config.yaml
n_layer: 13
d_model: 320
n_head: 5
n_kv_head: 5
head_dim: 64
d_mlp: 1280
vocab_size: 8192
activation: "gelu"
norm: "layernorm"
norm_place: "pre"
norm_eps: 1e-06
positions: "rope"
rope_base: 3240.0
rope_fraction: 0.25
qk_norm: false
attn_scale: 0.125
bias: "all"
tie_embeddings: false
parallel_block: true
init: "uniform"
init_std_qkv: 0.0258
init_std_o: 0.0
init_std_up: 0.0258
init_std_down: 0.0
init_mimetic: 0.5
optimizer: "muon"
lr: 0.00949
lr_mult_o: 3.0
lr_mult_down: 2.0
beta1: 0.9
lr_head: 0.00575
grad_clip: 2.0
warmup_steps: 200
schedule: "wsd"
decay_fraction: 0.384
decay_shape: "linear"
final_lr_fraction: 0.0
batch_tokens: 65536
seq_len: 768
doc_mask: true
train_tokens: 380400000
steps: 5805
dataset: "wikipedia_en"
MLP neurons of a small language model. Each row is named by its layer, matrix (down: output weights) and neuron, and shows model dimensions 192-255. Each number is 50 + 15 x the weight over its row's rms, rounded and kept within 0 to 99.
After each neuron's rows, "raises" lists the tokens whose logits its output raises most directly, leaving later layers aside.

L3.down178:56 83 57 56 49 49 48 63 34 54 26 38 49 44 66 73 23 57 48 53 53 69 78 70 21 64 59 38 34 54 23 27 47 47 75 54 64 49 36 33 45 50 67 33 49 60 54 27 42 21 36 59 71 58 33 59 56 55 39 65 39 58 46 17
raises: "ware", "ments", "ment", "wn", "ight"

L10.down459:66 59 48 56 43 40 62 27 24 70 57 60 55 49 77 45 66 46 31 62 46 35 57 46 30 67 77 50 66 43 51 50 59 69 72 34 53 71 34 23 33 32 67 39 52 57 36 53 36 66 91 31 43 43 60 62 63 61 58 42 46 33 55 21
raises: "s", "es", "stone", "sk", "ski"

L6.down418:54 39 32 67 27 42 38 55 54 54 45 35 63 40 29 50 39 35 53 12 60 52 62 56 51 50 51 49 67 59 52 59 45 45 42 28 57 58 32 38 12 47 68 23 39 36 72 06 52 66 72 40 45 69 13 41 54 17 56 57 36 64 73 23
raises: "d", "ments", "ds", "din", "ines"

L9.down1163:30 47 43 36 42 40 30 49 57 56 51 62 46 40 31 44 53 52 45 47 28 83 66 45 50 28 64 76 30 26 41 61 53 30 90 53 30 54 41 61 39 54 58 43 56 19 60 52 86 50 26 42 43 67 37 39 61 52 45 46 58 65 62 47
raises: "uted", "ited", "ging", "ected", "ided"

L4.down656:52 50 68 58 59 69 63 22 56 75 50 62 59 48 67 53 36 43 66 82 66 76 31 58 92 61 37 45 42 30 59 59 37 79 60 67 35 49 38 33 36 55 51 17 72 25 34 16 54 70 64 43 36 56 40 60 48 58 71 40 70 45 57 34
raises: "ma", "mun", "raph", "chn", "maker"

L9.down91:68 60 29 62 19 45 51 50 28 48 48 33 54 56 42 56 29 58 76 62 28 81 51 70 65 62 48 29 61 63 67 41 50 38 33 31 55 79 29 57 74 44 50 45 68 53 50 61 45 47 60 40 44 35 57 54 54 60 45 53 33 45 66 25
raises: "ants", "ant", "ancy", "j", "able"

L9.down941:62 34 59 61 51 44 31 38 59 52 41 39 63 56 34 38 44 81 70 35 38 26 35 49 64 40 59 50 36 74 19 44 37 53 66 37 60 53 56 51 56 67 58 83 56 38 76 47 16 40 72 47 47 52 60 35 32 31 37 52 73 57 61 64
raises: "n", "'", "es", "m", "ion"

L9.down826:62 29 60 47 25 63 21 71 43 20 41 64 43 59 65 29 58 65 88 18 45 18 50 72 36 28 74 43 57 42 52 70 22 38 48 42 48 46 49 77 69 48 38 64 65 73 68 39 42 69 23 45 52 51 67 55 68 44 55 38 37 26 66 38
raises: "te", "tes", "ti", "tor", "ted"

L6.down445:74 61 65 65 32 65 11 43 38 62 59 66 36 40 64 45 74 54 58 59 50 52 42 76 74 64 52 52 54 47 49 48 47 53 42 54 57 46 46 69 71 38 35 33 53 89 56 37 36 26 29 36 31 63 47 55 50 76 58 50 47 50 36 77
raises: "era", "ry", "et", "as", "ast"

L9.down1271:09 36 54 28 49 66 39 29 51 53 39 34 29 42 68 52 49 40 56 67 41 70 60 53 62 46 41 48 48 69 44 51 29 19 62 41 75 76 70 45 43 22 65 53 26 79 77 53 31 56 63 74 28 76 24 34 92 36 53 57 49 35 48 76
raises: "t", "ta", "ts", "ting", "tt"

L6.down239:57 44 59 49 63 48 23 41 32 51 29 46 58 62 41 34 49 86 70 55 53 45 56 66 14 52 50 44 62 56 61 59 38 31 30 36 39 51 55 70 52 50 45 62 68 54 35 32 63 53 72 44 30 45 38 49 65 37 66 47 54 51 45 62
raises: "ly", "z", "ez", "se", "e"

L9.down857:52 50 74 45 41 52 67 59 79 71 52 34 60 57 42 60 71 27 39 47 57 47 36 48 65 37 45 69 42 44 55 29 38 35 30 81 54 65 32 60 53 64 42 23 56 40 28 40 45 40 77 71 52 85 35 61 46 52 41 51 65 31 62 70
raises: "g", "der", "ds", "ger", "man"

L10.down1080:30 41 34 54 79 64 68 34 42 52 33 69 62 51 67 54 54 32 68 41 43 56 38 37 40 34 65 58 51 66 59 43 64 36 29 80 48 49 31 43 92 32 58 44 32 70 47 38 50 79 37 69 48 36 41 46 38 81 57 31 48 26 42 63
raises: "lit", "la", "urn", "las", "let"

L10.down4:56 17 52 34 24 40 78 32 75 62 47 40 62 74 41 54 65 39 41 43 44 51 51 53 61 55 62 68 63 65 54 48 48 40 67 30 33 84 55 43 37 50 64 57 52 26 50 46 48 26 62 37 23 65 26 05 50 23 40 27 36 75 73 48
raises: "d", "nd", "ds", "n", "ered"

L10.down421:13 29 63 50 33 56 66 54 83 50 48 60 73 68 54 75 54 73 80 13 52 62 28 57 59 56 38 46 26 40 44 48 60 63 51 68 68 48 68 35 41 49 53 44 42 64 79 48 50 54 77 44 68 42 63 55 49 46 66 46 41 70 46 61
raises: " is", " are", "'", " may", " was"

L10.down1069:69 29 72 60 45 44 35 66 56 37 61 33 35 34 44 68 50 72 36 49 53 61 64 40 41 57 42 46 35 24 73 45 43 66 54 59 79 60 86 27 59 45 59 44 57 34 71 39 39 63 45 58 40 55 54 50 48 35 43 38 59 62 66 49
raises: "ces", "ions", "ion", "ois", "cia"

L6.down584:39 49 58 54 63 46 49 56 60 42 44 28 24 57 62 19 58 56 36 61 36 84 55 38 40 51 57 60 68 70 51 37 65 44 33 34 77 08 69 58 41 29 50 82 50 51 31 50 74 46 54 50 19 65 14 62 57 49 51 40 49 52 55 76
raises: "da", "do", "cia", "dal", "de"

L9.down1159:72 46 51 29 26 47 48 65 73 68 51 83 54 56 35 78 28 68 57 37 38 63 69 39 25 60 43 48 52 41 65 50 56 40 57 70 57 58 51 71 57 54 66 66 45 53 49 52 33 81 64 50 26 44 52 49 33 37 76 53 62 71 30 68
raises: " is", " was", " has", " appeared", " have"

L10.down688:64 45 45 57 39 66 71 49 75 43 47 78 52 63 54 19 49 27 44 66 54 71 72 47 49 20 48 52 22 46 43 59 25 31 55 48 55 40 45 85 46 28 65 41 66 42 44 19 53 73 47 68 66 60 55 71 47 23 50 33 38 74 45 55
raises: "ator", "ated", "vet", "ative", "ary"

L10.down531:29 44 57 49 41 83 25 55 45 26 36 47 60 27 57 39 28 50 86 32 64 44 67 04 73 46 49 52 59 56 53 57 31 45 61 54 38 50 56 44 24 51 52 45 67 62 62 23 36 44 40 62 46 53 36 57 72 33 55 64 57 53 45 75
raises: "tor", "ted", "ting", "ts", "ta"

L9.down795:55 46 36 23 56 31 61 56 42 26 51 31 40 40 53 27 46 62 42 80 55 56 73 11 54 55 52 34 89 35 37 25 45 47 46 48 56 51 67 54 36 71 42 30 54 46 41 44 91 55 75 68 79 48 60 50 63 45 35 67 58 69 44 39
raises: "eg", "ary", "phi", "atch", "ator"

L10.down284:23 47 37 61 54 49 60 61 63 62 57 63 39 74 52 39 33 56 55 62 54 75 52 60 60 68 61 31 39 30 61 54 67 48 61 37 52 57 67 31 36 14 67 45 60 46 71 36 53 41 58 53 28 19 27 16 34 54 76 38 43 53 72 33
raises: "ional", "we", "ions", "ung", "ion"

L2.down209:33 46 62 03 80 39 62 51 43 48 50 57 90 65 25 55 66 28 65 65 52 48 36 28 46 61 24 50 44 57 40 68 44 48 30 76 50 63 68 63 37 19 55 42 67 41 67 43 39 58 45 56 77 28 51 54 52 73 35 37 60 51 43 57
raises: "arl", "arth", "uro", "uc", "use"

L9.down293:51 33 58 51 60 28 52 44 39 72 56 50 48 44 64 70 48 45 47 49 46 40 48 51 46 52 62 30 28 63 43 59 63 62 61 64 40 43 60 61 38 08 55 59 44 34 53 57 67 54 25 46 52 54 64 49 33 57 32 69 74 16 50 56
raises: " it", " this", " they", " these", " the"

L2.down314:40 38 69 52 34 49 43 50 38 37 25 71 45 38 39 28 44 58 51 67 66 33 45 70 60 57 79 40 51 36 43 47 38 62 38 34 06 68 73 51 41 47 74 11 65 44 58 54 57 48 65 92 63 63 55 82 25 61 38 71 57 38 38 60
raises: "–", " census", "−", " election", " –"

L10.down750:45 50 81 48 42 56 55 60 56 60 15 73 63 54 30 34 37 46 38 56 50 38 39 63 58 45 57 81 42 26 75 72 65 40 50 43 57 34 15 70 66 74 58 49 28 53 71 56 53 54 70 55 42 53 61 58 45 57 81 66 71 61 46 39
raises: " gave", " became", " has", " took", " went"

L9.down320:39 49 25 40 66 33 36 20 57 33 62 66 51 36 67 42 33 38 68 61 55 35 53 66 44 53 44 53 43 30 47 62 52 43 56 63 50 87 38 81 57 41 49 88 38 47 45 63 89 82 42 76 67 55 39 37 24 35 48 50 68 41 43 55
raises: ")", " and", "-", " or", "]"

L4.down652:79 64 38 19 47 51 61 40 60 54 53 44 44 39 64 36 38 45 70 53 64 68 51 89 51 39 64 79 37 49 41 36 40 36 58 72 55 58 57 58 55 62 61 88 52 74 28 17 43 66 43 51 41 41 49 59 38 57 44 54 48 51 37 38
raises: " |", " and", " ;", "da", " or"

L10.down1237:57 51 49 53 28 66 43 44 45 39 40 45 61 42 58 58 56 62 44 67 36 57 72 64 48 57 27 12 34 41 57 53 45 68 78 53 46 59 46 38 73 54 51 37 30 59 49 45 32 30 48 38 55 75 29 61 59 38 36 72 46 43 64 47
raises: "rd", "ming", "ger", "rang", "ging"

L10.down866:64 57 30 36 68 46 58 69 44 48 41 51 31 51 43 48 42 40 78 51 37 52 40 71 63 51 37 50 20 47 39 38 23 47 63 55 59 52 32 59 66 48 48 63 36 35 40 48 54 69 41 41 58 46 66 38 58 51 49 37 26 49 62 56
raises: "et", "etic", "c", "ific", "ets"

L10.down355:30 34 60 60 32 75 58 43 81 35 60 67 54 25 32 57 34 62 63 15 50 42 53 52 56 41 66 32 59 61 42 59 37 48 62 46 64 33 28 44 53 43 39 70 43 53 71 57 32 55 49 68 27 69 45 66 73 43 21 12 72 49 69 31
raises: " origin", "r", "wn", "rs", "rain"

L10.down909:49 42 36 39 51 62 46 42 60 36 58 43 51 39 54 58 56 54 24 68 44 62 69 77 40 58 56 22 34 52 62 25 55 70 35 47 66 49 52 62 45 21 69 59 52 61 84 56 46 51 19 33 49 45 45 25 43 51 55 55 54 69 28 55
raises: "as", "ments", "aze", "azi", "ration"

L10.down84:73 67 62 44 63 49 32 71 52 65 45 50 47 36 45 70 51 56 48 51 51 56 49 72 46 55 64 70 67 54 59 48 65 57 58 47 36 50 78 51 57 38 35 50 69 50 71 10 60 42 65 53 60 52 50 69 84 39 52 43 22 88 60 47
raises: "ly", "lt", "e", "n", ":"

L10.down655:36 18 38 62 68 49 32 52 29 82 65 16 70 38 45 68 44 40 34 54 49 33 60 41 23 39 55 45 55 64 39 54 34 51 57 48 58 34 57 45 22 25 47 36 74 37 76 59 54 51 32 30 50 50 70 42 44 48 56 55 64 42 53 79
raises: " they", " he", " it", " she", " there"

L10.down321:43 78 47 38 54 39 58 46 60 85 52 50 63 85 60 43 31 52 43 38 56 98 50 70 39 46 47 55 54 62 51 63 77 26 45 52 65 25 36 61 50 25 49 75 58 48 50 61 48 47 50 70 52 53 33 37 65 48 72 48 46 64 40 37
raises: "ment", "ments", "mond", "ive", "ure"

L2.down198:45 37 42 77 21 27 32 35 47 15 32 38 46 56 47 35 46 49 44 47 41 93 63 40 41 22 70 44 67 52 63 44 52 39 41 54 51 59 64 42 49 44 36 61 45 57 33 73 31 31 47 41 55 54 53 53 73 28 69 56 40 57 68 47
raises: "shire", "sey", "our", "ern", "ain"

L3.down850:47 46 27 65 64 28 48 45 41 35 59 37 57 48 71 60 73 41 51 27 47 47 67 36 31 47 55 71 62 62 52 59 41 49 57 51 58 56 58 69 38 63 77 59 70 33 58 67 64 82 24 39 44 55 32 37 40 56 51 56 51 27 58 55
raises: " they", "ever", " it", " there", "ver"

L6.down157:62 52 44 73 54 36 72 62 43 20 45 39 58 71 29 59 59 78 60 40 76 42 57 55 39 62 64 29 50 37 76 61 59 45 49 58 56 70 62 41 92 54 51 42 61 59 63 64 44 37 64 45 40 64 61 59 73 39 21 61 27 48 54 35
raises: "nce", "coming", " enough", "ments", "ability"